config.yaml
num_hidden_layers: 14
hidden_size: 192
num_attention_heads: 2
num_key_value_heads: 2
head_dim: 96
intermediate_size: 768
vocab_size: 5977
hidden_act: "swiglu"
norm: "layernorm"
norm_place: "pre"
norm_eps: 1e-05
positions: "rope"
rope_theta: 10000.0
rope_fraction: 1.0
qk_norm: false
attn_scale: 0.102
bias: "none"
tie_word_embeddings: false
parallel_block: false
init: "normal"
init_std_qkv: 0.041
init_std_o: 0.041
init_std_up: 0.041
init_std_down: 0.0
optimizer: "adamw"
learning_rate: 0.00244
beta1: 0.95
beta2: 0.95
weight_decay: 0.075
lr_head: 0.00989
max_grad_norm: 2.0
warmup_steps: 367
schedule: "wsd"
decay_fraction: 0.945
decay_shape: "linear"
final_lr_fraction: 0.0
batch_tokens: 65536
max_seq_len: 128
doc_mask: false
train_tokens: 289700000
max_steps: 4421
dataset: "wikipedia_en"
MLP neurons of a small language model. Each row is named by its layer, matrix (gate and up: input weights; down: output weights) and neuron, and shows model dimensions 16-111. Each number is 50 + 12 x the weight over its row's rms, rounded and kept within 0 to 99. A neuron's up and down rows have the sign that makes its largest values positive.
A block is one neuron, or neurons of one layer that tend to fire together. Before each block is what it responds to, as a language model described it from the Wikipedia text at the highest values.

Range dash after year. Dashes or slashes joining two numbers or words, mostly the en dash after a birth year in life spans, e.g. (1919–1993), 1995–2006, km/h.
L9.gate638:35 60 43 57 64 44 33 29 44 51 42 59 53 47 60 39 35 58 45 65 15 36 54 34 55 49 62 34 45 52 74 38 47 34 70 66 50 56 53 67 40 70 74 49 38 59 75 58 38 64 71 46 46 46 45 49 45 42 35 28 60 61 55 47 54 31 46 48 58 47 59 43 68 65 41 41 61 48 60 64 57 62 55 56 45 67 39 40 49 53 49 47 53 76 50 54
L9.up638:24 50 51 39 39 64 48 33 29 30 35 58 48 44 47 56 49 57 56 63 57 43 46 44 48 25 63 57 63 43 43 29 32 67 35 73 34 70 50 50 69 61 47 61 60 68 48 54 58 42 62 44 36 49 42 48 32 64 39 45 62 54 45 44 65 68 49 62 63 41 61 51 44 47 56 41 46 62 62 56 54 49 52 67 40 63 43 61 55 63 34 46 43 54 48 65
L9.down638:53 65 65 55 48 52 54 66 30 76 43 33 64 55 61 49 43 64 47 57 38 51 69 65 46 45 52 33 54 55 35 45 46 43 40 75 47 59 29 55 41 40 21 33 56 47 34 48 39 52 51 62 41 48 71 62 42 20 48 58 65 39 47 34 53 47 62 62 55 59 47 55 35 42 28 28 69 57 51 53 28 63 58 64 73 63 58 50 41 37 60 44 44 69 39 48

En dash connectors. En dashes (sometimes hyphens) joining paired items: year ranges (1919–1993), scores (24–21), and route or border names (Brewer–Holden, Tennessee–Tombigbee).
L2.gate57:38 51 63 44 38 60 43 48 49 34 43 43 43 50 53 41 50 49 60 62 25 54 52 52 39 66 53 33 41 26 45 62 59 50 49 32 47 48 50 65 47 54 31 35 38 48 62 32 16 77 60 55 73 42 44 48 66 46 62 27 40 59 62 67 69 35 35 21 56 64 53 61 61 46 51 54 47 49 36 42 61 47 55 55 67 67 68 51 55 40 45 63 35 62 66 63
L2.up57:61 50 34 40 84 26 83 52 76 56 49 64 45 40 66 55 41 58 52 46 34 55 62 31 37 57 56 47 53 60 54 44 38 59 51 49 49 54 73 52 40 40 46 40 76 46 67 59 32 44 36 41 56 36 50 53 73 50 42 45 60 58 48 42 63 60 54 56 57 73 55 76 56 54 66 48 59 44 52 36 47 44 52 34 68 54 72 43 36 64 62 67 30 46 43 65
L2.down57:44 51 42 74 47 46 20 68 55 40 54 64 49 53 42 59 65 51 30 59 34 26 46 50 58 60 30 61 31 43 61 59 59 41 73 61 73 52 42 53 44 56 34 39 53 29 56 25 47 42 52 49 26 47 40 41 38 64 51 49 66 33 78 47 69 61 52 37 53 54 37 43 46 62 59 39 62 32 47 57 46 52 37 44 47 40 53 60 52 49 55 55 54 72 37 51
L2.gate291:44 61 41 43 34 53 68 44 70 53 37 53 41 42 60 46 31 47 56 36 60 45 41 68 39 48 72 37 31 41 56 54 49 40 58 58 38 50 43 34 56 15 37 37 44 48 84 42 63 50 37 39 53 43 63 55 64 48 57 64 60 56 60 38 38 39 66 62 31 53 51 73 58 72 51 45 34 61 31 45 67 50 35 50 59 76 79 35 39 52 44 38 55 75 69 44
L2.up291:55 50 64 53 53 52 55 67 46 52 46 48 57 37 47 48 62 45 49 49 36 40 37 44 68 69 60 43 37 56 37 29 47 23 49 51 32 58 37 55 60 43 75 57 49 58 63 60 67 42 52 47 51 61 48 53 68 55 20 38 33 44 73 42 43 33 56 20 74 69 62 54 54 75 43 33 58 57 53 46 64 64 59 53 35 41 59 61 42 42 38 39 55 60 58 71
L2.down291:69 44 64 54 61 41 44 36 25 39 38 70 32 40 47 48 46 48 49 58 36 53 43 79 39 59 40 50 41 55 47 64 42 38 59 57 50 51 51 51 10 53 25 43 52 42 47 43 57 72 65 56 43 56 46 35 56 40 56 45 57 54 67 44 47 54 47 56 43 52 47 40 51 54 41 20 72 55 59 41 47 57 41 59 46 58 42 38 58 43 27 67 55 49 41 65
L2.gate496:45 58 56 34 64 58 25 40 45 58 59 48 45 66 62 49 62 61 57 31 49 66 47 29 50 61 50 46 39 67 49 37 64 41 62 37 58 53 57 36 48 41 40 36 59 43 55 63 46 45 47 51 34 44 53 50 58 11 11 62 34 65 65 57 43 42 48 59 61 39 60 79 43 64 46 28 63 45 36 70 50 47 45 39 53 74 33 37 49 41 52 68 27 67 33 31
L2.up496:35 22 53 62 40 54 50 64 53 63 29 39 38 67 55 54 44 42 53 51 37 60 56 61 44 61 52 38 32 47 60 65 59 16 27 37 50 71 58 69 29 67 57 51 45 49 55 67 56 52 60 49 69 42 55 34 75 58 48 33 62 51 40 48 56 37 57 54 35 57 44 38 57 41 38 53 55 44 54 50 46 49 53 75 58 74 62 07 37 42 43 35 55 45 54 57
L2.down496:50 33 60 29 48 49 53 29 34 56 44 26 51 61 38 51 46 53 48 53 58 11 54 40 45 34 38 44 63 46 34 74 68 58 45 56 40 54 57 40 23 47 34 56 51 26 52 53 48 49 61 59 42 71 51 71 37 40 55 37 56 58 68 46 43 54 43 42 70 45 42 55 48 47 53 57 49 72 28 51 39 60 56 27 47 55 38 44 45 58 58 62 45 70 54 59
L2.gate552:32 67 36 63 42 53 23 36 39 44 46 31 47 46 33 36 38 36 35 36 27 47 59 44 66 57 41 57 40 60 64 47 61 34 51 29 50 49 57 68 63 47 37 19 49 58 85 44 56 62 59 57 53 68 52 67 52 64 56 75 47 44 48 51 39 52 67 64 72 78 59 46 53 46 49 43 52 59 45 65 38 63 41 43 58 62 45 54 46 37 42 52 36 56 31 56
L2.up552:29 48 50 53 48 61 63 35 46 35 61 28 55 54 55 28 42 46 31 52 41 58 72 61 72 65 42 47 51 64 45 55 70 46 52 45 54 51 53 65 46 51 47 61 37 39 27 56 58 51 52 71 40 53 49 55 23 29 43 54 63 28 59 54 41 52 76 50 44 55 54 44 60 64 51 50 62 58 42 60 69 64 57 49 58 45 29 53 60 42 30 59 55 39 60 46
L2.down552:65 48 49 35 48 56 66 54 53 44 35 54 33 36 31 65 39 44 49 45 44 68 57 74 30 50 35 36 45 49 64 49 56 47 50 49 60 68 44 61 52 44 37 54 56 49 31 30 51 42 69 64 64 73 49 69 38 36 38 51 61 58 55 50 47 47 63 47 38 32 51 67 52 42 37 59 59 49 34 55 55 55 61 50 42 52 38 54 52 65 40 58 73 69 64 49

Comma after list/parenthetical items. Commas closing a list item or parenthetical, especially "),", as in "(2002)," or "Memphis Boys),"; also thousands-separator commas ("7,297") and some mid-word pieces ("H-els-inki").
L2.gate597:43 47 41 55 57 39 60 54 58 69 30 48 50 33 63 64 66 37 18 63 56 40 65 51 51 32 62 36 26 39 53 50 43 44 26 33 60 53 51 43 60 51 45 32 54 45 37 44 44 70 51 51 60 50 48 64 60 35 51 59 38 53 33 52 40 53 63 56 60 50 45 56 54 52 52 54 59 35 56 53 40 60 58 53 54 61 62 44 00 47 46 71 26 61 74 55
L2.up597:32 46 47 68 47 32 39 57 40 44 51 43 60 39 64 55 54 42 39 60 38 44 48 42 46 47 76 57 37 33 47 47 46 64 14 40 62 61 45 35 47 56 35 45 72 50 39 51 41 50 45 60 76 67 53 46 59 45 25 49 54 49 59 45 71 74 35 62 49 36 58 40 66 56 52 62 47 48 52 33 32 55 49 62 44 33 44 40 39 64 60 48 67 60 46 47
L2.down597:57 63 53 57 44 63 58 49 33 41 59 48 28 35 63 44 64 66 75 53 44 54 58 65 55 61 48 60 63 38 52 51 46 43 65 58 42 44 67 47 82 47 49 45 59 52 52 41 48 63 57 46 68 36 51 16 38 43 53 75 62 24 62 23 40 54 26 49 62 55 51 41 39 50 23 47 45 65 56 45 51 50 50 60 58 56 36 38 59 60 47 34 55 46 31 41
L2.gate614:47 36 39 49 76 50 46 38 59 58 65 60 68 46 65 69 47 38 57 65 51 39 50 30 49 66 76 72 68 51 84 38 35 40 50 45 56 49 44 35 54 30 73 44 39 51 13 52 45 46 64 48 41 69 38 46 32 39 48 49 52 44 78 44 39 52 46 40 39 47 44 30 68 40 41 54 61 67 57 39 46 45 48 46 39 47 44 50 40 32 40 44 47 65 49 40
L2.up614:50 41 52 45 27 26 33 50 59 45 62 50 63 52 39 52 59 14 60 55 47 52 31 52 50 31 52 50 48 33 59 49 52 56 69 51 54 27 47 58 56 37 47 45 39 54 61 68 52 50 59 54 38 57 30 61 44 63 49 77 36 71 48 53 51 45 43 62 18 57 14 56 63 37 66 35 55 40 39 60 43 75 52 27 60 47 42 32 43 55 48 57 37 48 32 51
L2.down614:74 63 52 50 55 52 38 49 30 59 74 41 49 46 30 53 30 64 52 50 59 36 49 58 31 61 35 22 51 39 40 45 65 49 52 52 61 55 68 70 46 53 45 39 47 61 67 51 47 50 47 63 50 48 48 35 45 64 57 33 54 34 68 46 60 38 48 44 46 44 63 46 53 44 65 66 40 37 34 39 52 46 31 51 49 65 37 46 64 52 53 63 49 59 47 46
L2.gate626:64 73 50 62 75 57 32 55 60 44 38 49 48 49 59 55 38 68 63 31 46 30 53 43 65 39 59 53 55 40 67 47 47 56 63 36 65 56 38 45 47 22 50 42 31 57 58 47 49 38 58 45 31 68 48 51 35 41 43 42 66 38 51 22 44 60 46 44 34 55 40 54 63 60 54 47 43 66 42 65 47 41 46 49 47 50 36 22 81 35 34 55 59 68 30 51
L2.up626:47 56 66 40 50 53 53 49 33 45 61 67 53 66 36 50 28 48 42 47 64 47 52 41 52 60 71 57 52 63 57 68 54 46 68 56 54 33 39 55 39 51 54 56 72 49 14 58 41 47 64 55 53 59 76 42 31 71 54 62 57 55 56 35 54 33 42 52 61 21 47 56 55 50 57 47 57 63 32 40 40 77 39 26 71 40 30 51 44 34 16 45 58 46 41 63
L2.down626:41 47 51 52 58 62 41 58 57 56 55 36 59 42 57 63 51 68 38 66 41 29 46 47 36 54 46 50 49 56 50 41 54 57 47 54 57 40 49 58 40 50 41 72 39 65 39 59 56 45 48 45 57 40 60 27 65 60 62 37 47 31 58 49 63 44 72 49 48 64 60 37 51 50 58 27 53 32 35 54 45 31 47 35 55 62 52 31 27 57 60 70 53 73 41 45
L2.gate755:28 19 48 54 59 62 34 63 46 55 47 55 67 26 74 44 45 44 40 39 44 39 25 53 45 60 60 52 31 32 56 48 54 44 25 41 57 37 49 35 52 54 53 52 46 65 41 37 48 75 70 68 60 47 49 49 45 59 56 30 53 55 49 41 58 32 44 57 41 56 37 47 65 29 60 39 55 49 64 53 45 50 25 69 43 63 50 37 65 61 37 42 51 48 52 72
L2.up755:36 23 42 52 65 52 67 53 49 65 36 50 76 31 58 62 55 48 21 40 30 46 60 70 49 48 52 72 39 54 50 51 38 37 54 54 65 45 64 50 56 61 45 55 62 42 47 57 67 55 62 56 63 50 44 49 45 43 53 36 71 52 27 40 49 48 47 68 26 42 33 62 75 26 48 55 57 34 74 54 38 49 41 57 45 67 56 49 35 57 47 28 55 54 54 44
L2.down755:58 51 48 62 38 54 45 62 50 52 36 71 38 45 55 64 54 62 50 54 55 63 31 55 58 67 45 37 60 23 40 58 35 42 35 44 49 65 30 54 34 53 64 58 37 51 56 29 51 59 53 52 58 62 43 41 64 55 61 55 45 36 40 60 57 37 57 30 59 65 54 23 27 66 45 44 58 47 62 64 63 64 42 75 53 35 28 49 52 57 61 48 49 50 40 53

Mid-word name fragments. Second subword pieces inside proper names, often right after a capital like K, N or P: K-ent-ucky, N-ue-va, Gob-er-t, Donoh-ue; occasionally common words (Central, walls).
L4.gate208:54 51 42 57 41 54 39 66 54 44 21 31 56 68 47 51 43 56 68 47 49 48 41 63 62 54 62 42 58 61 61 68 65 61 58 32 41 43 55 64 62 65 46 52 41 44 71 63 39 31 33 53 47 65 60 61 43 31 65 45 47 44 44 47 58 62 75 38 42 55 60 46 18 60 50 46 76 56 38 45 37 59 51 48 48 46 61 48 56 51 49 59 58 55 71 34
L4.up208:38 36 64 49 56 41 48 46 46 52 50 43 47 42 72 38 52 46 62 51 32 58 55 74 54 58 86 65 55 48 56 39 42 42 43 51 47 62 44 24 44 70 37 58 39 49 50 52 51 54 66 76 48 60 58 61 41 46 61 67 59 60 36 43 16 23 63 35 16 43 57 48 38 34 54 45 55 58 54 43 41 34 50 45 46 37 49 57 58 64 52 38 39 49 64 87
L4.down208:69 68 36 49 59 39 66 56 47 45 35 41 56 53 51 57 66 22 52 62 73 55 51 39 50 49 31 56 40 33 56 52 72 70 71 35 42 25 38 48 51 51 34 59 51 45 53 40 46 63 34 31 50 58 54 27 64 47 50 31 45 69 56 50 43 46 49 52 58 66 58 36 41 54 30 58 66 64 44 43 58 43 47 49 58 56 53 56 53 37 54 65 74 50 40 77
L4.gate240:60 23 49 48 61 47 50 63 66 47 57 64 65 46 49 60 60 34 42 35 40 40 32 37 63 40 58 52 68 69 38 71 35 52 42 57 69 41 40 23 41 64 52 48 59 55 51 65 41 61 48 40 34 50 72 62 32 30 51 59 54 60 59 53 68 36 50 55 51 41 50 29 56 70 67 41 63 61 55 56 46 33 49 28 65 37 48 41 46 52 51 38 40 59 55 41
L4.up240:63 62 34 42 59 40 43 35 51 36 47 51 66 69 42 77 66 39 38 55 48 50 33 48 56 38 66 52 63 56 68 57 64 42 63 53 58 58 37 58 42 55 50 45 37 58 38 56 68 34 57 53 30 47 43 36 40 53 48 39 60 57 52 41 56 42 42 60 63 45 51 54 31 59 70 61 59 61 34 42 85 28 37 36 41 32 53 55 82 40 55 25 35 58 49 29
L4.down240:43 50 50 51 59 54 41 41 46 52 40 32 57 48 60 39 38 71 55 38 53 34 48 58 40 75 50 49 44 71 62 38 50 44 53 55 61 60 38 46 38 51 60 55 59 54 46 42 52 44 47 43 61 19 84 42 41 39 41 62 42 35 65 52 77 33 66 41 36 74 65 58 43 34 37 62 35 41 37 62 70 51 72 37 39 75 20 35 39 57 62 65 56 56 50 49
L4.gate303:65 46 43 39 65 45 69 49 44 42 32 60 38 53 41 18 61 39 41 35 34 41 44 48 34 49 52 48 61 54 47 57 41 53 45 50 55 34 43 37 39 67 39 47 50 73 49 53 42 30 65 53 41 73 36 58 53 38 52 63 42 48 74 58 54 71 56 48 53 38 56 39 45 50 68 46 61 44 50 57 47 62 57 51 47 48 55 49 55 30 31 31 11 68 61 48
L4.up303:43 36 50 49 34 45 62 46 56 29 60 49 69 36 41 43 48 28 57 70 30 49 40 34 52 55 48 48 66 45 50 35 54 26 48 45 37 55 43 53 37 51 41 61 32 51 67 55 68 54 25 52 50 60 47 59 60 27 53 48 59 64 43 61 44 69 42 58 68 46 67 58 41 70 42 40 58 70 40 60 55 43 55 47 42 49 45 36 46 48 59 39 58 41 32 60
L4.down303:49 36 43 50 45 59 44 34 56 44 38 40 89 43 45 43 57 50 38 63 54 63 65 52 64 44 54 67 61 70 53 46 46 41 54 23 55 64 54 64 57 36 70 54 46 50 54 52 38 51 29 58 56 56 38 40 50 56 70 46 48 41 55 30 36 41 41 45 28 56 21 52 59 60 52 70 56 56 52 63 53 61 35 68 59 58 38 57 42 40 71 48 70 37 35 51
L4.gate310:54 44 79 63 62 56 44 43 65 44 45 42 77 74 39 55 55 73 51 49 51 42 54 43 51 41 58 55 41 54 51 54 43 50 46 53 44 44 38 64 38 71 57 56 50 61 35 44 52 59 58 42 37 54 39 53 23 71 31 40 52 68 69 32 68 29 56 38 16 50 35 27 51 54 51 45 35 71 74 73 52 62 55 46 49 79 60 73 46 30 48 59 40 44 58 48
L4.up310:36 46 59 50 40 43 41 44 49 68 61 39 50 49 53 49 50 68 49 33 41 35 58 47 54 27 49 66 53 31 66 36 54 26 38 18 36 59 38 43 33 54 68 45 49 45 52 56 60 44 47 52 34 30 42 39 36 72 55 48 47 59 62 66 51 34 55 49 28 61 47 59 66 64 46 60 56 43 63 33 61 58 42 64 51 48 63 48 50 65 55 66 34 50 60 67
L4.down310:52 62 59 54 23 70 42 48 43 65 53 68 41 31 74 40 35 48 48 60 45 40 57 66 37 53 46 19 73 42 44 48 38 55 67 37 66 70 51 36 61 50 51 44 40 57 33 76 63 49 40 49 48 51 58 41 49 54 68 63 41 53 62 51 36 48 48 59 60 51 56 61 41 59 58 42 62 34 28 45 43 65 45 57 44 63 42 35 35 62 35 48 48 54 48 59

Word-ending subword pieces. Suffix pieces that finish a word begun by an earlier token, strongest on platin-um in certifications and dr-um(s), plus en dashes in year ranges and scores.
L4.gate312:44 51 37 50 49 73 33 26 67 47 55 50 61 39 59 31 70 62 65 22 59 33 58 53 49 50 36 76 65 48 55 60 53 55 61 58 49 58 33 43 40 40 46 35 65 27 54 50 71 39 37 33 33 48 55 58 50 44 56 53 37 56 55 44 31 35 72 58 47 36 59 54 44 52 62 41 15 51 64 60 54 56 34 58 38 41 57 56 65 35 54 48 66 49 38 38
L4.up312:53 62 36 61 48 65 65 31 46 31 45 61 54 64 52 52 50 42 40 47 33 50 79 53 46 48 38 46 48 56 67 41 42 48 47 42 43 24 23 76 45 42 47 46 46 55 31 70 35 56 77 40 42 46 67 56 28 58 39 58 48 52 46 34 60 51 52 47 45 55 42 37 53 67 53 62 40 66 47 73 48 47 53 53 42 61 52 44 57 35 51 47 38 34 32 49
L4.down312:56 27 51 65 59 41 47 48 59 58 55 67 26 39 28 57 54 40 69 62 28 31 51 61 68 44 55 59 54 28 42 69 56 49 68 51 40 58 33 44 35 46 41 40 48 37 44 56 34 64 41 46 58 43 52 63 38 36 50 65 38 62 29 54 54 44 58 52 46 54 63 55 36 42 42 63 47 34 37 48 70 54 50 42 42 58 68 39 42 55 47 46 33 67 50 46
L4.gate575:50 59 48 58 46 68 50 46 48 37 73 39 38 74 55 54 45 61 45 39 34 48 66 38 51 51 26 41 38 61 49 38 62 42 40 77 66 53 46 72 56 35 53 46 42 45 40 37 51 47 32 33 40 56 52 61 41 51 22 60 46 53 54 49 66 57 64 32 47 50 62 55 43 62 63 42 37 66 64 73 47 46 38 27 64 54 56 37 50 20 50 58 49 49 40 37
L4.up575:46 66 58 51 41 49 73 20 37 45 69 25 33 58 63 50 39 36 67 58 47 42 50 56 30 34 48 43 59 50 70 29 62 46 52 43 44 62 30 55 50 42 68 35 37 38 38 52 54 34 49 37 59 45 48 57 44 33 36 48 57 51 42 59 47 57 44 37 40 62 39 41 33 67 38 40 32 66 33 58 54 53 65 48 54 50 61 34 41 45 50 49 47 51 62 40
L4.down575:44 37 45 48 44 39 40 75 46 61 72 63 49 29 41 38 67 53 46 61 56 47 40 81 73 52 89 56 62 48 36 66 51 39 45 51 35 65 46 39 45 42 55 60 48 43 43 46 40 51 71 65 69 42 64 45 46 63 72 62 41 58 24 54 47 46 43 44 66 32 39 48 57 47 53 61 63 37 52 38 53 64 49 55 59 58 39 34 39 55 57 39 48 56 43 62
L4.gate607:50 53 47 46 73 59 53 48 47 52 50 58 63 42 66 36 47 63 46 64 37 45 66 56 43 39 38 55 44 60 41 50 45 44 44 42 47 54 24 55 54 55 43 64 56 27 34 37 73 40 50 39 35 44 72 55 30 29 60 51 62 45 60 37 48 53 65 46 42 76 62 59 48 49 43 54 23 52 63 55 51 42 37 42 37 57 57 45 65 51 58 74 66 50 43 42
L4.up607:19 68 56 39 46 69 68 46 61 46 41 54 30 77 49 56 33 51 50 47 42 59 58 36 48 45 41 38 40 71 68 44 59 39 14 53 69 61 41 64 53 61 65 49 69 34 60 45 53 44 47 61 47 45 57 58 38 37 60 37 74 39 51 59 61 60 48 48 43 90 73 36 54 52 69 50 50 45 59 45 51 54 22 67 47 60 65 27 42 58 49 50 67 53 48 51
L4.down607:31 36 45 41 50 61 77 51 44 60 48 39 74 55 68 51 56 54 36 57 43 79 39 69 42 45 58 73 44 41 45 35 44 60 42 33 39 61 56 54 47 27 39 51 48 30 55 48 51 45 55 52 65 52 54 51 67 49 70 53 49 39 56 43 60 51 66 70 53 52 47 62 41 55 36 56 57 49 57 51 44 43 70 44 48 60 73 49 35 53 69 44 52 44 44 42
L4.gate693:36 54 59 52 34 64 55 43 45 62 35 22 50 49 45 50 44 75 64 50 42 38 49 63 42 72 54 41 54 72 43 63 36 43 50 32 51 63 40 44 62 51 53 26 54 50 51 21 68 53 40 29 51 58 63 43 53 47 47 39 43 74 48 43 46 30 72 31 49 60 55 39 63 53 36 44 50 52 31 69 53 47 40 54 55 82 50 58 38 24 44 58 72 59 57 51
L4.up693:57 54 49 38 24 65 58 41 62 47 60 19 32 43 75 27 42 69 56 39 54 49 52 61 18 52 75 56 62 51 65 41 47 47 51 33 41 70 42 59 63 49 48 26 54 42 56 53 47 43 29 39 25 58 52 33 58 50 50 47 59 45 57 63 64 66 58 35 50 43 74 44 34 51 36 60 53 60 23 53 63 52 68 48 79 61 51 63 48 38 59 44 72 48 54 46
L4.down693:52 37 72 25 54 68 52 48 64 43 47 64 46 40 43 56 49 63 34 57 52 59 72 49 30 30 35 30 67 38 45 62 41 28 46 68 29 52 56 47 32 38 43 54 36 44 54 56 23 66 48 48 57 63 42 41 65 72 52 51 40 37 49 49 48 53 32 60 61 50 56 43 51 51 66 45 62 80 44 54 61 43 54 67 43 48 42 35 68 51 57 49 51 47 46 72

Nationality after biographic dates. Nationality adjectives or their endings (American, Japanese, Venezuel-an, Eng-lish) and the comma or "), " before them in person-list entries and bios.
L9.gate23:51 51 53 63 64 49 71 23 60 55 40 31 60 24 45 61 33 79 47 65 41 47 55 40 51 49 65 48 40 63 71 40 61 53 58 48 50 65 51 48 33 50 54 58 39 42 39 33 41 35 48 54 55 59 32 46 44 51 67 49 56 71 49 60 45 37 50 55 38 16 57 41 52 45 37 42 49 40 44 51 51 34 49 47 43 68 59 30 55 50 34 55 51 73 59 55
L9.up23:51 42 27 47 50 43 52 54 56 60 50 33 53 76 58 54 60 34 52 48 36 56 19 28 63 52 26 52 36 64 57 38 55 41 30 38 50 54 55 76 37 64 98 44 48 64 63 45 64 66 34 37 32 54 41 58 35 63 56 49 44 60 49 31 64 57 65 58 48 46 58 50 42 52 50 47 43 48 38 65 72 52 60 34 67 51 42 20 42 51 44 78 50 43 49 43
L9.down23:46 21 52 36 60 18 57 54 34 44 69 35 54 29 45 64 16 52 55 38 48 59 49 43 44 55 45 57 63 51 55 54 45 53 54 34 43 51 70 52 59 46 65 56 41 60 43 41 48 60 50 54 39 59 53 58 44 35 51 42 58 75 49 49 52 39 47 53 63 33 27 41 56 41 59 32 36 52 37 61 60 70 50 42 41 63 57 14 41 63 54 56 70 28 25 54